From a checkpoint of a small transformer trained on Wikipedia: width 160.
MLP neurons of a small language model. Each row is named by its layer, matrix (gate and up: input weights) and neuron, and shows model dimensions 0-159. Each number is 128 + 32 x the weight over its row's rms, rounded and kept within 0 to 255. Numbers have three digits each. A neuron's up and down rows have the sign that makes its largest values positive.
After each neuron's rows, "fires on" lists the tokens most often at its 100 highest values on Wikipedia text that the model never trained on.

L10.gate214:079095108204112069074163178128111057141167146067182136122064160127187096187163085115136148114098135151163163141129114107110105093124109127080193143113084099203148150086179145138121169116125107115155086146159156132097115164161171160082143121103158141185122126082137128130178149108157209131153082104130118101103082100127124172139107174124128129155133175117106115124127121146130159136152158079113083141110098102093132158052094105086114129126070132118062127107166129164153119111136164
L10.up214:151141170117151161076098119159116096135106101139170135139115107098148110159192061103193102130191151102107130099118115148184104070156124108114094131184176144165113119176207139150154141137113091142117116095112106155152142122140142173081104139080131148096179146124145167139130178121126165153139127146132135135137166228178112115108084157089163112116072105136111174127108120114088096197124107153111124066133164189119094077103190173092162082101072059147124134138125127154177158151151142
fires on: "\"", ".", ")", "\","

L9.gate280:118111166167089151122186102135100099104171124134131156127108133144108137090084157122119171070178105172140093164156119101122162178184100089091175149133147182095112107081137127171097146134078151150152119150099148144146088149175089109119107148136133078117084077085135146112151140134078177148137139097144116052105098116179074126139190141209159144203132082136140110148089098148123057135155110119147135145133053146125156110162084167144144146081139046135121118056127140113092149127152086
L9.up280:170181121128134214147162128097135083050147147105114128074172135143208109116130139141067130139160146109162096169158156091115183116093111171141125147122158125074154113159145169165101070149095109095129087120137113077104173152144012173139092126125140099119158103101120116101126154123149117158155117130155156145114103130174127090200092138146131176129101093177121127168153140164133098088080110083102125135127117130142131115116083240132140135141144154110195108092098106088142136139134086
fires on: "==", " ==", "===", " ==="

L9.gate24:149113130092187140137080071159148106195144163166154118152121116129146141127128094072143092049213140088101140162144134120122161097159088091138124144097184147151150113134159122117175125138113108096213148129077139087089139128170126195061109104148143130059119141119108125058180141117164155113102193143106160120111079162115123121125134146079184112106031143159150133143130163080159138101181081122098142118094160139170137199111110096135161145151141151104127130093131151130102153091146116
L9.up24:095150095101109106143144148136158116117115123124139083094138096169075159139145165080133115144134135120149061125104177101134142107111104170083131095079132096167126187183159160051106077056141152143147122128126140184100131107127132122146177072148163133078152143157097100085095098121199133117129158120137133129127154184113181142118201097207132151150164159156172163142183154144158137077130131080124093138104086118124126077134153103147160088220163095119139090154088157200157091130120126
fires on: " |", "-", " pre", "|"

L9.gate26:172136111146142071165081115165141109142159151094093213095149178090161172109167107091111104126187120160138144062121100116152116158183145099133131127168130137142141127150078139112065147100083199112111051113128135108102176131124131139147154146110153133090105124140122126137145170122172187127153136188137155102094121101135090114144097075172126148115124110121150148064104107079126131112168169178132165124139125151110125134105126120127163106188121076148176018161219181137100147127097152
L9.up26:164154106099122092137120145107107136073129121092109146151115147154140129098103079073095099108163114116051124160089193130068091116117062166160128191134073156136138084180107170136116109104182143130104151157105145125121108127172157122166134134129109154109150181195133098144119097145150163090167146110081118075114143172087146089154165135168114179177112093152082060096131128192130137184190105131125155153131080110131096172200151139095075115164122170095074125157167147165161142106120130
fires on: "y", "gue", " of", "ch", "ay", "ome"

L7.gate152:146152166107100146128172152095160129062165121115132163141090191089149090106173126169158079099163170129150143112186139165136075119080103151145108096039138134149132157117158087118115151170146119137164071174136128124110123108121118098124197139116150167075083187144117158086108106097134091060069063078166128113164079135122124117149132145108109076166103109153182081143194073126129160063132144113166170090122171137102184139154166139112154098134136128154179104151128161133099126147096119
L7.up152:164184158122109179170050136170177097077145124149130088073090136157115149136170117217137158112121148112120122179078165167094130161147096129196084144128120117110136136118139191139123137150107130123160085139179112195153123132114084133083122120096081163111095104146150156112127107153108098163104144135150129071178089132130124124163087179107104118119058055179111107119202119162140097084107113147129177145110132111146153143086117112091175103208154154137134106140088128209103118121118142
fires on: " ", "ta", "0", " the", " /"

L2.gate51:110092174129163140105140171100141174131182143169135078121108081106117096128100158142122090138162128089173188133132202127131177153167141139131159102131119165068142179084134139210116160125158134125159168153143109141123131098159104112113065077132113064147151118082166113126106090135117144204139147134154126148120173127074130181169085164166145147079186104131087141092124076113128089169132106140090132177098115173163134152099074154103065097150103087126149119146081103203115064128116132
L2.up51:097142114155114172126128131135101066103093169114148104159141135125167080141155172135163132120089124156124127165158082117109131089063106124132127093129171140113167129157193171133132164168109120159127150073142128161099145118192160132102066134090137113146080065117154101127116113065165159109190148134089122139124130111142160112102183142115136153043039104126171056087189144192187128129085079126085107123091104177157094170129096095175081143142182134075153106128130116129134155123093129
fires on: " ==", "==", " ==="

L6.gate0:131125116090126224146102094156133131081086101178102153165102108140123128119184159137164126130145109072111154173108074114105117137101153145175074144124129094171104140082148087163117143173136109184133135164164128115129152187125082174098132131098143150079117108157078149099174119063060145101138104102140160144150126124085152100141161161159141118126103150180145115149101146106101180120097101133116130152075119136098071255156081142115119159184107100149153097122174109159154142110147088
L6.up0:112219115115124123151144152149066109110125073165143111127092080190086169139195134137158131200146088097190155111119114123155160156113120136129111145210148090160098120163146154140152083174161061134075094115119106092130145072099085112112087075101108184095133114064165131115163157117128073091091115119134151056122114105181137106163139133088132125153155065131129181154182154137169154126108158093149137131131131137140125136156100153124159130149124137161218138133170128105140131143076093
fires on: " |", " the", "ar"

L5.gate143:157154079146143079083116124145136090135133097088136119111131197155127094112058107096130124110109085103120169109173152125179142204187109100157125160125151130151121114143144124069133126130122132103117139065148104176118139165104087090100147086123137130101131125131100146115114120062114078139114153219079100081100090148176110128137157109163133154113143151172137136043091147152164095121153151101041115110150130181128103101166113153159142097167133105124137095079041180183123146121059089
L5.up143:108100125099132113111139078116162112076139121104171143100160171145128139133115135106140162173145125141150103123094165106146141140117111138086131073105064107164095115084113132142095152140146177089175104140084153148093036154122161112047161072124184097070105168153182130112171142131097190126106141201088138142151196097143115146126152157087177192095153073166107125112096146097186152112122111147126075121164090157109128178156056106143153147160071163119145133122101187153098112119146113
fires on: "th", " a", " first", " largest", " third", ":"

L7.gate192:145082158133088175171115155095059115129170090165175102122119064085182123112130111130117100130131159101097140130165109131138144168096072148066135147144116116167140177134147084112222075098107133108198158181119170124152148085129102195128169127139096174167149072107120109134074133144112100114145145114078163167158113166158111149185102128140142167109136152110123197095063120092089165126147118126111161162131113118120134175084108165121119074136155154104200105087140144193119165144117137
L7.up192:097177138151130151145108163185103140137124115082112128130087094125106118120160102056140115142103109080191171083060156112110137148102123157140154076168085123111163136118145119159083059158116170064104098076208137071136129087168165112137154084081176151160121103105091110120103112147144153127117152097102070054115132157140089086182186157074149121142148109103162099154115115108115128113135163095186161102152095104120120149108065112141117129131144171073077103082126124099188102130150162
fires on: "1", " the", ".", " (", "0", "==="

L6.gate228:085173117121118123152129148110138081130126093060158146052140134121091137180121111133122102128158062188130094166149201122185121158168113124114141124058158127120140107069141187096130123142134100164129049127073149163071131131117062140136146083116099127064124140138103093143134147113091139096091213120114108107112120138155035148169107097133149135098096104103123058111167128125193105114199072078108108167138084129099130092116120129135156111115095129153146111109158147111095122150100087
L6.up228:152120099104128089182105190210107114121119129175143132172134100134098102096124079139143158132190105107091103143089078068101151082178080082141074113125119097143145105093118154173111138136136109139043111109156116116167129097157130124123079135114116187138159097123194078160065130070183179116207134115095120125123084085067137127133108129152117175122097091068115130106105116132132088132183147093102142127132146099108092105138101084171160107074116109169110122142141139155117083064107095
fires on: "ed", "b", " to", "y", "ugh", "ch"

L2.gate152:107171092111140143167075104122139126096127118141132142175112110153112115096145087135176127110094126143185139157116124145074106129135103142119178110096157097118163172158101207141109124126127152140159128109086137142151159152089134139073133112177126072158193119077122110081152105116174148122146156201182092094109152151112153064118155122159087074155146098077099115085195046165145221084077166138138189128159085121163112117176121107100126101179120136125137148139137202167168111110138125
L2.up152:131142129161170098135204191135167079130112107117123088116149151140097096154151120078101110202108125115121102172032171135089152128178113181095163148115122151088145119151109127171095139108136149109137095138163192174107100089124158092101130136094177053185109105119089091101118091114116159119107117105159079091120149119128171108099124118093083086132166100154113122107112106066150106111132095031107143164120099101140146112157094201156118161194144104105078135095141186120134096127105109
fires on: " of", "==", " a", "=", " from", ":"

L7.gate20:176158142124066097091080123186125106096155124142119077187097104147169105112142132083106076143138082085133129103094169140139111084174103144074131083116122199147130158121096136176106143144113137162149069126144140105090085074195077119121138151141096107105120123138152153177154113127082101196099190109136064143143099161166073140170088124116101121146138083064099073155135143166109179095118083123099156142156120153137170120132177157161167150097136189078151122140163125095182156121095122
L7.up20:127156139109113096128186139149067171116157173138095121139172091104105077149158162153098141126159158183111128075051181162128173117113067128112113059125148141151120097106133108133144079164111122172139086093109106098097151117173144157080121116122084141082114144113143072129096076094153107158167156176138114118212113173108119139115167134126123104122132160139136092100181109155129042084174139048144125126165109114116134121072108176159108122161104129101097144112182073101155075095151181
fires on: "y", " La", "na", "ch", " E"

L5.gate229:124177166153106147127158132052097103141128079150102125151111105089086080107095199167099127183169139141205145131136072066124104129035137084068063138108114134131136174165100089143093140141140192139139139156135104110169107164113178150120127121171132159121152139149098140131120144122169157136123135088091179083128110149138119103102192067165121133158109125162112164112159125119097124114093143121147134120065113157052089185183157160187126171113103081154153125140178125115099133130127083
L5.up229:109113132145131086102154081089198123137162115143084098200096153125116181178138131134194123151172147118091181086192137136211179108071120111137121088116096150083159082147081167139131160129121148119106130140139116212156110065147188122115123130149127164156084104105118070151168090185125129154095167121132153110117130151167174105112138113114151105121142090103079120069162130210121104146099091148129156159155169092138176105096061134144159142150092138132096145067094137127155118145105117
fires on: " F", "ar", "ave", " Far", " Reg"

L7.gate267:100108140143100089112089097146162155106163159158085078072178097118152149110131025150180139080094093140116162171107104131130130055108127103144146162162154085213169103114070120165110143147152161106111142198102150100085142114114131122133167076081114116115068076112097126121153115123069131148134106143133163047154143146147161146119081114163152160137053116091120169107133147171127121125143122162164131140080123182118078139080144101121143099071117114092121158116172170103126105111127183
L7.up267:125115129111086051143087151076087125175127114167104147094165149087177161122178108149179123133083099088149147091157117110120084157148110073091148159170114104097145145157090163125147134151172110071097188080136114133067131139146089136110151102189127123107111097183117118127142156164101084066133121104107094138091163134158092170066093088162022122109100150133152166188113147091131116108093136159095119156153170093116100143127155123159104112182115095174117121119179119161106171095183156
fires on: ".", " |"

L9.gate85:125161090126154073156109134144119088058131121127114116126161049120128138107169108169109158094155108089151140124156114079099110105193168092100167102152152139109118145152067112150086126093152178095111116134111128034178180125112117116096148119096103152161144105115169118140133197126098226193132118131150165078098139142169099139148176175111069152028124137093157142093152137120072132188133124161124146088134119138151151153092095118096147126147106069149169109096172127133128097120141165
L9.up85:146119120137148038099082155108203102124116125172138112129127094105172139177125088101093107151150132083089108132134084161136091142134147124119111129137092105115147164154090121105163135143142164088133160160162151172089131123103137123128133088097121086100213153146136149157103095162224206120103120152115096089179213122191118115069140134140101093162089100076100146086164112101120130104140094132127091107076141106140108125134082151105171150191109147113146117162156148204117117062108074
fires on: ".", ",", " |"

L5.gate275:134108138137100132147148181159138122108137150142113129211191110097177177174144105153104179050143192150128078144151109101126082120169061168181150104114149146126183147092130146101187145133151130142102174105128129138147074128108144141139160089153154109080106098125096113134160067142139079110208107128147098127182086111107114129113136147142059086158155144092123146135138075162155175086096152112116136142140046128136086164116101142147104079184178169114154158126184171121150092161129098
L5.up275:110107069087101122143125156110144141179155108114086103119156146115131190152116156100098118103103206133141172143165166135162214172131084145187107073119133173111168208124146148107143156166138138171163114007129107157095159123126143103116087131100130133169125138183168137111118218135119118148095144143164090135116129092096118109119144170161132130137138131220090128086159142131159095129113122127102072166146107164120078089125171113152117085152128097145148107162136081103141096193131131
fires on: " do", "fe", " Los", ":", "tra", " reflect"

L7.gate104:150160113149146159201125070120129139080134155091182200155195156121165147125092165107114157125160121122133193185141177092149148122124117114074193154127096083158126152142153095126128133167095102129143109089181121093116130155120102112111158125160162114125098108086120080105117143117083120143085166094119113103108121116156142146107140143131167169103165130056149121138123149174161066059069121054162177132067126150158110140096071180076092124176152068120179096093159123157149117142147116
L7.up104:124182164142168158155160098117171118151116092093074177060121113158189135132140148118196121126165136132122185114105123133119094115127088101123125132163089110089190162153131078155127175174085177093140150128134154092133098131105115097082164176133144115178105075113148034121143162176070120116175092134158116094165127121203108157149165106158117137104089168096139118100160105109136061112125123131127154162122166164162153164108089103101066077169156092150111163121151116174137059133128092
fires on: "==", " ==", "==="

L5.gate13:137153145152158100173118157158140151148158144147093133128155129093134165115121131086084122138170073129182074137146159093164120147186128138144179047101126093135188162095109125138110151161133158127105160116086102191124106064095055152085117105077125107143120111147102141103130159090074090136174139104134130038136146130075116086147077113182114143145109123129060108125134135157161192071088158162125118171145083140083157066136104112210119117090148090102093088130124178136159157109126119
L5.up13:089093088158100129076136187161141140092150039066122154104153158097095129134094130168124094143079115140145134090127107099087125121153153089108129134105103125079129196185127138176159131163154104065122156136100114109123078103145096138074105148119170113107109134174067084127121151105064147118147170129106156163124215110157133174139137188096141175150157087149131089164138118088102161095084085163155100177105108139098100141104110132169123082163130115160159038102177174114127160128106122
fires on: ":"